From a checkpoint of a small transformer trained on Wikipedia.
Size: 9 layers, width 192, MLP 384 GeGLU, 9.17M parameters.
Architecture: RMSNorm before and after each block, rotary positions, no biases in attention or MLP, untied embeddings, capped logits.
Training: a variant of Adam for these matrices, 230M tokens, 14057 steps.
MLP neurons of a small language model. Each row is named by its layer, matrix (gate and up: input weights; down: output weights) and neuron, and shows model dimensions 32-127. Each number is 128 + 24 x the weight over its row's rms, rounded and kept within 0 to 255. Numbers have three digits each. A neuron's up and down rows have the sign that makes its largest values positive.
After each neuron's rows, "fires on" lists the tokens most often at its 100 highest values on Wikipedia text that the model never trained on. A number after a token or word is its count.

L6.gate178:125130164160122112080121123106143116145113131151120090127125154101090153095106181184113102127092125094116139128104138135147113188123121142144155111116141144104135130149133127140129088096098113140126109121132167140118146133104158135149180103119151185156129191125146121152122152146140155154
L6.up178:137155167116132148098091117082158089113148118156093107129122133200107134133112167154097125154150126117158152119098100113116134128149150125152135176123133111153154136149180117164151127132124114121141148133132098131131143172142100090124167144112108111152152120131153153131128122110133117105
L6.down178:142132136105115147157086157116175157103129129090142146137110116143161112102166103111115137134117106168105141140135092131101143100118104086120081121122107131146130129110129153132094140107153127122120151143150137131143128108111135127082118126093139077131158098139107156137146110176147062114
fires on: " J" 41, " Fred" 4, " Steve" 4, " Tom" 4

L4.gate132:138188137168124128163179135181155181123134135123143131109113160106148150102138120117101109141123114182135142095131159158070118098094150130106131142114113169129107132143141160142091088075137145117076104157148130129098096119151166139122183145162089114124141118116117148143107165125106139127
L4.up132:122172125104144151096122149157169123145148166136144124107134160091120126114149134091107122143152069202156104119146139158110152112108127162124081157108095162093130119150156102133101137111198157156141149113179156073102116111136114131148177108153122178115119140135131137123131138130146120104
L4.down132:135093118084090135117061106096134089157143166090136100098126150119092103122150102143132109113165085128128113120126095105131136170147094135151120104121118181092162123153134112142119154144139143168191154155118144111118139127120069136169126112102113146127091098145129099099125116106135112089
fires on: "text" 16, " name" 12, " sign" 8, " poem" 7, " letters" 6, " Notes" 5

L6.gate195:116134115115165114158104160101128172155187107136127173099129091076087132136112132151108129082112120104133129121121146099123168157117150125129150109101126140178105139128131119124141130123137096134125149131149185163132147102103121084185112116131102127145110112138101130125097141138153118104
L6.up195:096142177103157115084116146130125168151128146167121144119102108116154137122118123147125133110121091135135157164077141117104135147115115070158125140132128159117144145093120104128123157073175125182142161080138104186110086132083153136116121168143122143116152133131122144119111122124137164114
L6.down195:107088133167151092121145041129134144134128146108122159153111159142126113145154137107162147149149127131145133150146126122137114097142140171098122142164139103105130104162120130119145065140146107138117094116120148088154113114124108157122077114154133173097127153123129153142111121195126096147
fires on: "y" 35, "in" 10, "\"" 8, "th" 7, "al" 4, "i" 4

L6.gate33:141129064109135123130133125148164133129131112123149116121105153085135124119116110110123118133155136093120172133115137137155127111095096123094125131121138129146145133110101118128079125109115102133092155164121142163133115157168132168183123115094128135079145131121124109156111121165136104171
L6.up33:137147124154144119107106145139170124102144159096066111116125097134134121112101060129063140138086129141136141117119124115161094150123132085118135122102107164074093151117137135114143124119134171096122153165116127181114093157150121105137133140126137122102103144153122142146159142143103140141
L6.down33:149146117130115147161132108141109118124111145102154140146143099135140110183144149146128117126162131105115148169099170124112129131138121139141111090189131097139114103115139074099102152128150065140134133128083183117133190138166140155170137129127109128123151176131134148119127088157178162108
fires on: " |" 74, " –" 7

L4.gate369:093121192108132151151156101102111099152124146164127164154129125128141114143129178133116153104122137109172086152129118131115131099166152129156099119150101098172140120113126158135106163137140119129151129178164120117106182115132139145125114141083111119144129119077136084124069109138122156126
L4.up369:116131129188127173108126100112108123135145101126141145157077149177146156157125157172123188113105118097108163144115119126108129116169113130160118145108149126115163138116130098166109118132125154152118116104143124138114144154143127159118110148112133149142156151110103116085098114145102127109
L4.down369:115103142153148110125136142105166110094095099126112125097174055087123116130171107096169089149167153143166124134145112102157112151122154153096133118150125119134142114150125118152108111124085130094122147132133174100125121143092118120146103108160117120145135128116135160118124133098105177134
fires on: " it" 75, " It" 4

L4.gate197:101145118150122126110104140168126089130144115147124178093168074116133120131125112094143163151147154125075091152132113091135129134146163143108146076124137123143080066137102173134111140108121116116112099091146142120141138109090142150155114133143146140147112122119084116168112114136152142089
L4.up197:097152149161146123116098134144154091124115062155113162097151129143124140149098133097137146093160128077100102137128124131159123145136143151162127099145140123152093103140145161137110109125114137106144158100147142108146171107083128115149155161164137180142129124170117122129153120149160102099
L4.down197:108123184150138132138158175129073111121115136147149114154141177154120127120128152105104127114116106098115113158157123133131122140157090127159143155123175172133161132164151131122157128108120141146130116116112108122124181091075105107111154164142173164094179120160101125097136108113131127124
fires on: " he" 48, " she" 21, " b" 11, " She" 11, " Ed" 4

L4.gate150:129122126136124097175108156129134158150130170146151121123143133113080108055105138136181182105142158127168171132101131128165134115120127150119137138125134191119118123131144120115126119148118146159121158134083165164128114068163114129145109143130172125119139136091076107098089113138161079101
L4.up150:122129123139135136201110158136119169099119141140129117141153161128116089124103133144107172063118154127120169109133171098099111146110122151151162141139128169106162141146104141164146160141103127113137150124114140158138102088137106152162132137111112126143124157121133156082103102142131132118
L4.down150:136137113148114122078146133147115118157135156060176155111141099169150130133166138061114149150130147177090095172107115124122130092133082139076125191153132104133142117135145098115090127108172128152151105108135121111102144131109147087132119122139147139085134142113098138152134165127162114131
fires on: " system" 25, " community" 18, " services" 12, " Information" 6, " education" 4, " communities" 4

L4.gate261:130097144071120138089134130128108111087155104126134172159101128111121177168145124137166134148129135138166117127123127142150125115155124126113130129134130116133184120161125072161149176101088078146139155094116141137117083126133123142165102136086145171096140144125102148138128117140129157167
L4.up261:122133166130126112112139125110125135109100110097162131171130106126106104150164109140200094152125123141141107142173122130156125120114098128102107148150144099113137132136133136116172138134159121132130164128198123146139160093130129121157151131132127145110089121152143113151074125092152113164
L4.down261:144140118167160132180100118136139136170107165141106084103120119152121081114111120114061126097147149130101131151123126115118131144105133123144142133106123159141087144103123201108162099148158178103102106147131109135117168133145129124063126110175096104138135123123129128138147153119153125102
fires on: " R" 31, "ett" 12, " per" 8, "var" 5

L4.gate353:100135091165167147120114131137136071165156086132128132150111144131095149105122112129094104128101160114149095091148143140113103140113122107115128097132111099073122090125085158123091129096121150169087097110178117181147138120147175139184141121115103085126172165107092118137123143165153136167
L4.up353:101087121153138128084134144113124130146148143132170116085128116163124155121113082110107121119136162147161121144133100167136132108119079094140139158101121141133122157126117124142097120122142154114111116076115093143137127154108161194119109102137157111122126107134066128088112121149118147130
L4.down353:157136123129148083175135153155150122114138105142146139161126128134114147138121097142121062117097162119153137117150107085116134122160153142112149149137123118146146140140128162130110126151117153092096109076099159141150120109136169089119126111118105108141141136084167158153171142127192152150
fires on: " for" 29, " at" 15, " of" 14, " |" 12, ")," 12

L4.gate39:165163113142085148101092149180114165128159105135121166124131114108142136145143133129093154070142122137134164122176120147107129107107121106123118115124148109134127131141108120134122175120064076081134101108170119128095127129084132131127126126103159116114135096172161151143135170117123144118
L4.up39:143114138120093133145122185121131104121126122119155118132157125159103114114131134078107152115157163141095140126158129113130114095109092094127127117135165131117133153114182105124112148148136110109137133139152096121114145118056083113118106158138134152115120107143169147115112131102187111128
L4.down39:117131142105192104139175107104121114107131115114172098134127124155110117121109133099132135186122141132097093129085128116155107139152144164140131138149145128131148130119145144145114110115174181175121142161080109113109126123129116152115099146172066129138110127100070108106129098163192120132
fires on: " b" 27, " football" 23, " professional" 5

L4.gate227:135115155109131099170163111128098141132162145158111145155117125138146143119109081142117098144112100084106113146140127113100057105132128125175073145104128145091134128175094131169111144138093101172122098123150156100140130116124143130128135137130095156130137161124150166093141147129100188121
L4.up227:116115157173124105128140105127109181162139111128147120092097113138120110090137129154171131149101133142131111124146093153145142090109094166151125119122152136105106105161066152162083149148112113158149113096124104124183122160169104161113121113118115122094151162113130130116117137139130102124
L4.down227:097183158168119158086123124071147114097121163112093130152159138141134157112161153137129073154098121156170119152140109155125088139129164102132154121153107140123176152099135092128117153139145165133086133136099141126131136103099124128151113142151059099147106141110094130096132121094126142156
fires on: " an" 80, "==S" 7, " (S" 5

L4.gate371:100171098146092134084095139151111167134164119098110128098151136133151177138098118166128172159145101171124137120098095110121117124149126110118138118094143125099142088120138175155105128115148204095127104123100142142147149145137128120154122103084107068131176101131113120139098118140127086136
L4.up371:133134099149094155102137119122137143136118088074099121166172100165175111147102133152152184093154089173105152103122178122168119164186133141186134112117136085126147144061144154108149108121141130140133137181100083122109196091162107119107092153130145124097107156132173129144085104114143115138
L4.down371:138145139161092119111150125115161120128119109119154101120147128154140080110137109105128131116134131099103121111150123124098133137206150119158146111123110129108149152089099127108126098126155123161119185176136106135116160080131111125072097136120135139093081116183123146140114136114130152129
fires on: " would" 42, " will" 18, " they" 10, " should" 7, " =" 4

L4.gate325:119159127139193111134117122126109121118151182106159142105125153111127120092131099082114091098130151092113144111172122117161132134104159135140108094134101129084092099147126153107137095121101137156122065126152126124142106095101161143138155167081142090130096156143158157127131128119155129138
L4.up325:094127126108102132139156126127162105112146119150116116140131117151109134136148108139135128173107122122122134103149102111147120123136164103152179111115155123128150139104131127140098126134050125088157176112131076120147098100159092143109164138102109151140128202098132104099101142119111129142
L4.down325:114142156154140143117159117136108162139095126111124161152119148111168111138132151172077145100133138129139134130110139155121116131123125144120124151151153151111062125137096113083113106136198124153123128127123151139061173127083147119167108093160128132127113119188124150094114118118164146121
fires on: " for" 30, " (S" 11, " over" 10, " eventually" 6, " \"S" 5

L6.gate92:121131103109161137095071135124115095157134130113141146145111136138152118092126118157111150118093181125130117104159147097086150115144149090104189104128128140166148092126124128147143173116121152149143076123118134149124127143127185146171154154098109110111129170133115158118115111153106133128
L6.up92:139094142077148124140158127124130072163118148129143127176104136140141126124109129164097155124103143157098136108146177118085137116130141103120172146157168156139159135121170155118162173176127086099123144133128130150108149128127104126100143165134106157118083111108156141105087117150118124132
L6.down92:128115149171164133159153131119098099126150149128132099145151106093105134126064110122131091104117122124146107198129102139102147128139143117151130147170140119092123139124111121117161115125146136110146116107164096120135149120135127119115102137140123133141108119114157156114164116117127131141
fires on: " |" 55, " and" 7

L6.gate373:128099122122103116152076153112156105154134131138112116111116138096083121128114160138131161122122143139177117132127109112128142131098158102123157135122136147121167166126093121113141150097115131099117155116146153151150136124099173118132140093151153079158114128116106097186104138141096098131
L6.up373:138151103101145152119177148140148118108154138166142102129128111151128151115111149125149111116142174124150115114095157137112121120128135166130115121121111152153128114083137124151127122098094128168173100169117156146158106103088153140149119172093161146147125096127107128136129078138103149144
L6.down373:130105128118115106122090125105123156076098121102133157113157123144147097133075124100108107134116127056115139157134131108110162119138107160154141151138128120130162092122138074142105130152118072152138125110055155119129101149102134107110136153127126115140141126155161168102116137124150136093
fires on: " |" 92, ";" 6

L4.gate158:129138154114145119144134122147142110149134137135145120138106117131152122148136121114142156130118124122125171124134092203141074154118093140181099147117160113125053125118156162134112139126130128119143146069135137125137119120148142111120144147072100123138124125140139141119162132125103104142
L4.up158:142140141122143089135140113164143110126127191134122093119142142146106151116160139129147115160089147119141155116116103169160105105108104106177118135075143100101125133127143178138129112127134135169130149119162119105090160079141135114123182158084080093138122101100153152112155125127124080126
L4.down158:124113146158152145076154132127152128134119136122091123140122098139088138114152116119102115159095133116122127191169138125163114137096131125159126136097139113121167130155148168123125063165160130173121140124209105106132163110112107107141163152119136128145089149135124141119089107142143105141
fires on: " (J" 15, " (S" 11, " (K" 10, " (G" 9, " \"J" 7

L4.gate310:126171154139141092113122125119151114154105107133079134097114152130119130116100134154104126132137132167124122097120117094174079151115161126110149131122134165076133147098142192150126144131130131128102155155133139139124138170132130141116158118120090101093094116127094109122109170136134102154
L4.up310:116144140133153094144105112072166105130094118107104147129149155158140107084087145149108145146153140153113104107173111128148080148140153155111131132143093136084161095092155177195156119103126163114116160148167085131171150167099132137123157119130101113123079125158138127152123158107116121152
L4.down310:134117120130127128121138102102164072122124121128117148162184097158130108102146126091146110160161136134119104124125161140110133166155110144151113144158145131129145088135126088141112094104125148129162145128154119109160131111095140119139104122132152122131146131158145134124135115117154122125
fires on: " He" 22, "He" 14, " \"N" 9, " \"Don" 6, " \"M" 6

L6.gate231:144134128145139165149134093148125106150107161161121163134108134097109116169088106144134127125148147117140107127116127100134113109137121152156151128111150103136125142116107119146109126126140127110097128090091191186121176112091130136126130157109148086128119108078165081163103095128139147131
L6.up231:098150133099100115135120153144131133123123144144093141128142128104105094155123068157145123111122128154133112142099104112143115100151118135105160164126157144123149120139118166142127115145108119109099160128114168113098131130096125090136152146105127067166100094130114119151181087128130097173
L6.down231:125139096173080106134142164136138089105143126075136128138167086140089113101121123105123117141112106193125111135141083080153101150146160129123101178134175164152130147172106150120116170121111083123122127128099116075110126118109097108110152123091130135093101107164097168144133157132105128155
fires on: " and" 21, " is" 10, "," 8, " it" 5, " consists" 4, "ed," 4

L6.gate6:106096146156142140126125087108133117156107129177085101115086094185118133129134119105136142137123116179126139126132140141118140100124119132136118116119129121108136060155106158109094116151099120150088135145091167166119111139153140098130128135100095118096180138166143186119116136150086057112
L6.up6:131121136130104158104109110135140165129160147154141094128111115135102150159074132129094137141154113161110118128150155155137131146095142136111134108129131110159076101122123135153153110096113151149135155120119109150108175105135068128164123123151153135113163134132132075135145164152157118177
L6.down6:106161126106090161155128176143103128104171054120119121113149092123137111155154133148117153150132156112091139142074113148139152119114123162121131130137062127116156135100088109138154125115125161117145112123114118112098143115138107076130154122114146095107134118112123113128153153164161134109
fires on: "5" 11, "9" 9, "0" 8, "8" 8, "7" 7, " end" 7

L6.gate32:129116142155145121166121106116097091104107106119093113128117115089074078141082106140141151105110139159139064106111127193141093134164119176165124109158097134121101166143053135116149176125117131118154169128088153100133177134144116131113107165110142117165133145145120093114120139126144081138
L6.up32:137161146131126123131126079133089114109106104129150127121149114132130124113123135130154110113136130148131155156171144149090100123149090119185164118139132108136058132130135133155127153166134142130106126110110112166123135118098111102125125137106157122156145139108124129114136108166088160129
L6.down32:139129097106146152114137168126138162094113133132137165133134128151127112095114137102150123177174124116090110185122146137134150119083126139114145146129116138152127117106160072106139115102158094155131120134160151137131077126154146163166142100146168122143137124099147130103110121103140124111
fires on: " |" 47, "==" 5, "====" 5, "l" 4, " 1" 4

L4.gate1:143166140121137104122102142137163129140119137138096145117113109111127135144119086126122155070131138145116090113148121172115123139164132112169118104114161151116115114129113187116135125130107118121147169125147115093091172135163150135115096100140144092154160126117153150149149153097105124164
L4.up1:138152167147164130101121139169145119147106080131116143133132123137111138115105093165119137103144118101121134130126090148141123159152147135141116143159139121112136093148147172090093100143092144092181198155143107087103133133133142126092084128132153125146155144126174136132098132118110109124
L4.down1:140101116108122120120162103147106167126113146103152132114153113161137123116133102077165159152161134126128118105135080130119113126100147114124134163134129123127141120158141107135079136147115167124154156130133100076110084114137135106115091121149147129093154116141125141098114126152141085085
fires on: " s" 38, " p" 19, " t" 8, " ro" 6, " qu" 5, " pl" 5

L4.gate162:117153127170144134086098132129162165080156109114063110133142148119141131129114099204145160116119117077119114134106139114093099139128174111095156089089093149161158114128118176152104140077136157144167124108072102122091111165117168152132147143106165106145120111099061138070173147127108117119
L4.up162:118132151186153112118139109158155125060130109096098129084110116114102154112130152172147147107115139082146105120115114118098113151106170164087119113101074124138132132172107132185142119072173129130167140101094122107133105115119108123131115166125110163149127104092122132098148136120132100109
L4.down162:090124150134129130157145120127066117133100144091112119073103106115116140138157148128122133118125123146168119168142109092125143131115111178110137124109128129100121145143115105142134098135184120114133135124146113143192109104120096129105150122146098164128095150119172100148102142124123103122
fires on: " that" 11, " JPN" 11, " which" 10, " In" 9, "In" 7, " NED" 6

L4.gate363:143154122116147148083152135150122152130175146159142092110089129124158133156176103122116112127089132120148124123105073146157093140110150096126155118105168129156111114127142157146146113138110146141161157074131105105127145128133139140103111131089109120124141175107084133158167130134110163123
L4.up363:121121165131139109107126127132072135158138167118148084107078082137115159116130166136118077160086109137127117120137089135142081112095160116154179102151127129086129153153138196112139159144128130153091137118159103118138117124119098112120104133122151122110123146129094116168134149110119153089
L4.down363:108094163140123134106096114133109102170117139079118110127086096122110136114092184097096136137127139166137162153121171136125141131113157180163110146145138140084147129128138151106101143145139096130112145118143133140099082101124126131136116112177166162107094078131139142153117128084104097101
fires on: "-" 39, " th" 22, " Th" 12, "F" 10, " counter" 5

L4.gate9:112117109146181095140135125115104137160145100123121169139133080080177155137101131100133097140126180111134103126111142137102117140135181161135146126154136146128137113145116167148103143165138120108131077095128108137147131131125119115182154133114126116152115110113121164117126102117079134175
L4.up9:161113156118131111104096119099108140126125156116098123115099129084127126113141119081138151189147156129137140141148163132147137093104208072120153153123134115071141100156128152095150141151142116170111153137141175119140137114116132120135150110108080120146183126119090116115101126138113126148
L4.down9:164096169123117117085148117161149111180141106140202138143147119125147146157152132099102140125112138116141161149141094109099136137118103128135152108167159135130148110134137151150113097176136097109127111111144124129099114121082154130132120150128143139125116118133132173131118099148086149179
fires on: " |" 99

L6.gate297:181115122146136149161108124151148142097088144139135115141114133146146157176114118138099118140166118090095126121153098179163111136161138117117132149135147108147119112118148154124109183117120114105126136117110168105125154091113158128095135123152109129137135141136135130109152127135121129161
L6.up297:132160117130157150106113174112128157095117164138136167135104151107151089126165152134107120116138150141113138113137123092125134147133147111103120127123124143169123167129154117139128124128071087141102111145129126123119161101091133152136154115180159113138185109113145098124154114120124119099
L6.down297:097103124140168136100130152068125120142156095142141166104121132128146101154139122134140117110098136157078119155130094097073162132132107136118128123120104104084123161161115086086118097119177108147085100109104133153156131126135125129118112160141160120081100140104132146119148131086119121153
fires on: " of" 32, " with" 11, " Class" 6, " /" 6, " lost" 5

L6.gate350:118142113131116144123087128153111127170204136166140076123148118102110120100105139149116112164133160076167117115106138154134154146113130125146145104180139134136141120147139118118142125101101126084142082120079150098119134096141153125139139135083131132169147140114107130130127119139115133110
L6.up350:137148158136141116123087116152077131157102144148163143116103110169170135111100133106115137107105092127114117128147160153156118155154090150171132153128107125140092130115114161142103170160091103112114121112128133110140140144077148120119133145119153154118139105138114133084093129118111145177
L6.down350:133124093125135108146093122140089142182114116138175137135117105099160130103134168100145111102106128115117106161092170130147166110160117147157110120128129146150094115105138134152091137148127116119134110141126138139143122121137154136125136111135108129094126150059152129105108123130121117137
fires on: " |" 73, "T" 12

L6.gate2:064089172101111137118159111117132096116103156174114130091129103131130096130139084155170123096113167124196087135157132153146110117133094111143167153105109158131112113146098163144057124163120145100125111092112120125097121100159117139134140098101132159123160124168095156112140117132096135101
L6.up2:150120133106135089158122141111098114136148128132134110111105146075113125101126168182121140153118165148111128129128088140140192125160161119124191139116112110121102148158098089126170146130167133123162131122116114089168139155136175163120140107089136140159160158121084107116153146139099141144
L6.down2:111152153134115127149130114146115131139117113107127146115148093162133111172119142092113142102105093106110122130127133122093167111167100139109086113155096120105120143142196194132108142150115107172072115169107140131114157140144159123153114061144122106144109132072137098138133122129143149122
fires on: " |" 59, "|" 10

L4.gate109:124139144116131125172100120158158107130111141160133131104139133066158148133154113134144146141133095123132067103135151142111114149103121153124106098128144119114138099124139143153096099151132122146152090130144170155114132100109092098119130105136122110131110147131115134123141121165102130143
L4.up109:144206124141146171111115107100137141131084179133082129129138090193161097096121172074150136116131111139086171106138173100161120127111114123153140123102123167136125131105121146121126106164162117130126087190136103138088140125149132127143114124130102099121104109152103106156083127127101132138
L4.down109:153151125179155124130123164126126114123121113109102132105151118144170144167134157150167109141108111175126116175118155155137152113154150132107142128100102104113098142105134112136115115127167116146116120157132108151161161164090072154135140127140095151148119158112132138142137146126081110142
fires on: " |" 100

L6.gate40:090125138114129120140164145135139090157131136155140163107122119106112124143134083149098107099105132169149148124129101104159122134120134151140111059143126125079147088131137124117101140080139143139112120134109167143144141105137132108134101143112146129112134118106105137129146131113069150143
L6.up40:143106093145100123135152141139136140082166124156109104131123179079170132124128077155111141116135158149103162127111104119133099137118152137079180129141131153130151103139140118128139097136044116134116142161117167146132107182178169120170135133114108123079195113095114104100156123127124124093
L6.down40:146106167132145118119149095150111171156108112158086148129198149139107114115143147159143106137191128133137095153096105129134185113114136112133145139181129097132136118152124119093096116136109138152086160165118121157180127116126080112124139112093106116110143126142129145101130091160158158123
fires on: " |" 53, " –" 21, "\n" 10, ";" 4, "'" 4

L4.gate67:136110089102158118109107115160153165088175141129136149104125125124138114124128105160123106146102154115145152092114086132119112086136161123155219158086130109131153133090116125124101131155110127134093106119098124161139121164137125164135141116131131097125121142084114186105139112141111135182
L4.up67:141131101107131101091119111143110173089118150120126121117137174149099115158161134178084105157134179149162125115157074117145136147176165135095167141127080099126132120118145126128139141155143126152125132128110114098142148121125111163126144143140122095136124145113109164105141089141118112167
L4.down67:102133142113101145144141107138128118118130122156118098162122118094092114132142142149106044104128125124124120176173187099124124155116135145112085125134196168123098108161171120142115111124152130132113141131110158129119152082136113125132121133138085120155163124161129089116137156093182134107
fires on: " –" 18, " and" 17, "," 10, " in" 9, " Language:" 6

L6.gate39:161127124138156083133114105140095141078142119115095131120142143123124115102123139144119142152139136139112115091136130137104144114106131179123112117085135089120176128160123165086145133123136131129136124147120146118159159094107139103126109150084111121125123119116157137108151108112111139127
L6.up39:083136140153144111126138115111138123124150104149091094111141118148159119152112165143115100137129129147128125121147172148133109096108131108180143135173112147146144108128125177148157156086122147160107098096119166113095169109113192147084120136068151117120149148136146083117118131137078129110
L6.down39:153148157111153146101143150131124174139167125097160132117137189141120125132127129123136142102113134047143104150124120078137137118124083140133116110092146142133118139116096109118097111107102105121069102106136104153140119143144107137141144122126126097149159136105103099103111132206113186133
fires on: " |" 67, "\n" 7, "–14" 4

L4.gate241:144171101155117126115094183197161133118131119109131146129140129179103111102124119159152158145144132133127146117118136126133142182089143100124135147100109136145120103140137123124125106117148116127142128135160125134114110112120099118132145117121123163121080104129139120160088083133163097119
L4.up241:092130140133087158073090165121163164131191135110101189150099166145132100110110119145126125131087123141095135137127140112126176115132119135112113118111132151145138114139155107132133121087131143152098124192141102125127142122109132136151112119142105132098091088089137139148092069119108146154
L4.down241:117129162135139125183154109116128101125102134159159089133168124134128141152118146118143116104133110087160100163143135175126112125120130153167140134136154084102150144115114148143079150190129140128153138068132126100147135115161117117091134139100144139175194149165113142077155160146168109120
fires on: " V" 46, " B" 19, " Dev" 7, " C." 5

L4.gate287:135138136077119120134128124125128131095161189155088099123137155182140102134133139148125125128115090144163171127148092123139153094128137137124081114131146099121152094127193117112150126150096162149115172112110138093127110099137107100125141135105090126152162143127145136103126111134111131106
L4.up287:144147098115151145090066116117179144128101127097144116134135118135138194135099113090122116123136155164132163110125106129131076159120129160119136106111134154145132147118181070119115187180114126105079148119156152154188133094120126136089112173153143150113105114145143110115155144120118162106
L4.down287:143129162133096142113144115146134125127110106135081158112134156113130092132163131121144142136140123123111090161105125094115127118094163101111121082151189162136098113113129124122139125163135137127111133117103104130077156138134094150154120120174083108132106136139098115145126142121157181143
fires on: " and" 23, "7" 14, " &" 13, " or" 11, "5" 10, "8" 8

L6.gate294:138133098078116131152072105152116175135139128141145134148121117163103106143146123143098109108116113104074152106155127098145154098113113087125165085122103181102120155132119144150124087173089093132112103109122128151150134116162163164120129136130133134150156147080125145154131126138121117179
L6.up294:127142137117165087132118112103136154104116129131142157137149119148137149165090131162068141164102112133125126113139119135112138142178126144115121106069124113159141142151114116103107102138162128142090135130099133157150112178132123141122147082142099172109146166166150182125120100116125140157
L6.down294:133062130100119117108087100122149151074150131139120148104103143132161131120151110174112101125141116096160069123191113086118107154135164156110131095114111120144101136127084135132178142102119104125124156120106109144125130152155112165080115125163135133137142128095138116149154088119116142117
fires on: " of" 46, "," 16, "e," 4, "a," 4

L6.gate375:137097082111140145133171139145132078120148115135106057102126125149127125111146131149166146140129125116104108122132135165116131115176123152104161163147149190116147138133133112178126148137139114161154152126098072095127159129118132147155128174121093174117156104110105138108116123122116141136
L6.up375:107097134108119055140144143105157130166143118159128143106139124121105140151122150159126119142115134105123134096157123151165174109151160113108147099168140129138092139146137183125134142110082112116143094128107147122133109157129127143170076135111117113175182091105104133160184132134115138104
L6.down375:146161115167119161169163131162090091123147131125128110114164159139136127110118130128155156127120114130123113141087105111082130136124091141118084147051134095119154144134126121124120122160140129124111189139144124148122170120143105129110157119141120093111100149147156119116103141131124100115
fires on: " |" 28, " a" 18, " A" 6, " forc" 5, " revers" 4

L4.gate91:108160125121104156172133119132086151141154145121067147114138129100101091100087102126165129137142144127180119119084168128152118100113162092164130097131083104080127109135080156135130149150134114102153151131093159135111143112138125133110135133132101097126093130130108094172095166147085093124
L4.up91:159142098126074170152137152115146151101147160122135118118145117122107104118126093140161156164118137138171134126150160123148138094134151104141109078106110096080132145126132118118139146177125158136118160099139126107132152186146085124110146135144108121121104118162132151117104160135093130160
L4.down91:174127121129105146131115154132108140115145148161166114160130178137130114145160148110109110129103116099127102167153147119118194095144119135100135115111127135135149151141147124133142095162127182179146090127145086090143141174133117114129100125112134179105151054121134164090166130103113146115
fires on: " took" 27, " take" 15, "orm" 10, " Arg" 5, " late" 4

L4.gate298:143161083127091164137120145098182115095152144105136132128122152130125136104138087121140114128157164127126164100137118131128091138114124108111149128099140121126126106115166123147123123094174137092100125108107156152189115140112152137132134171127151108109091106170091133133182105138133109149
L4.up298:166131102109143167103103130114109112122134105170126115115101172134164157126127094118142089141137135115134179123125115160166111135116154118083133150109152119158110112100125091122135126094154141176106156127111144118140117169155173109157123135080117103115095113129114127174161111142142101164
L4.down298:119113169087117133105137122094127112080137130127123149133142104091099143146143130121124072147142118147116144164182124080132119161118153169155122108124131117115128105158130108174137125148075097142071128108113165151130129118103111126127148151135116095123123147138164109154102097101158121119
fires on: " |" 46, "," 14, "i," 13, " ," 6

L4.gate28:096121174128159094128120107099085140138115131103156140177155150159113145127088133114140116152091098107086158131116161133130131098135083134167161153130118121124143164137084155126076137162152120119172131140109109154121159116118114146122147167119128159135146161114162130152113075152122138066
L4.up28:108183130098141129073175139137164084115085156157137152141147121149118147121116144095136090122121134139113137150124117106115146129097119138164125075138081109140126094122156101114116107132115126146113147119150141117105092087129129076094164153136077119139129155135124107114120128110099137156
L4.down28:180132126145134141145154137159102138113135071093152126087097139098147089118152127143087134131135168159135130150115133163136142123132149117072102139103095158126102145136150156111112125126115160112132127116106100124102139178141118123115100119131144126100150129114122133157149145097113147131
fires on: "," 27, " of" 9, " H" 9, " Q" 7, " 1" 6, "y," 4

L4.gate140:134139078093149101150125125128126159109159115112102115153127133141191154133139107148155162077165115105138120133105108121143080162155151103117130099149145089149135114098177137104108113165135124137103163130127148128162147130144195152158138123139140106142136153078115215111139131169131121129
L4.up140:138147100078141090174110127130125137138140107086107111161157114124162096159115159137177141095148121124132095121099147120170149179137148139166108127151068111125107132119146080153107148155159175110139129096102177140123133121141091140138113122177130136186141132140124164173136110154147091117
L4.down140:140130125093093098145117153160127122140147092058122143148132097120128110148110142122152117100145104145132131166110105110121157164125146139159120130118083154112116115161128069144116125156160170105147098124096169131107122131111068130145120137185138144174094128146114108192105091151184094151
fires on: " have" 51, " has" 38, " Be" 4

L6.gate46:143099113135138184127129132105112163088158128121102130103114122105125154148097088133077101118095069094133146118091084174123104136188092163140153102113116110100152145114100110102158126108102094166086129080116105173144138125143148150116150149140098096098123152109117147140146139130100129155
L6.up46:109117102156169128096140114134116125103133121131128097127120146116143083082090112137110095135130119095123136129134117137105190163125104160086104170132130143073165124120168124131145128099153182161154139134130162151121143109080139128105123131134117166129133112114101115122093095074148114106
L6.down46:122154129129123136110150162102146103142120117151127123162132127123086133110140129100109128133147124114149118173168137124129167170106145136127123168155094110125153134143087135111114145162154183157139152145165111084148097104111119075138139113098147150161145157146117132163120127175144126064
fires on: ":" 24, ".3" 18, ".6" 8, ".8" 8, " (9" 5, ";" 5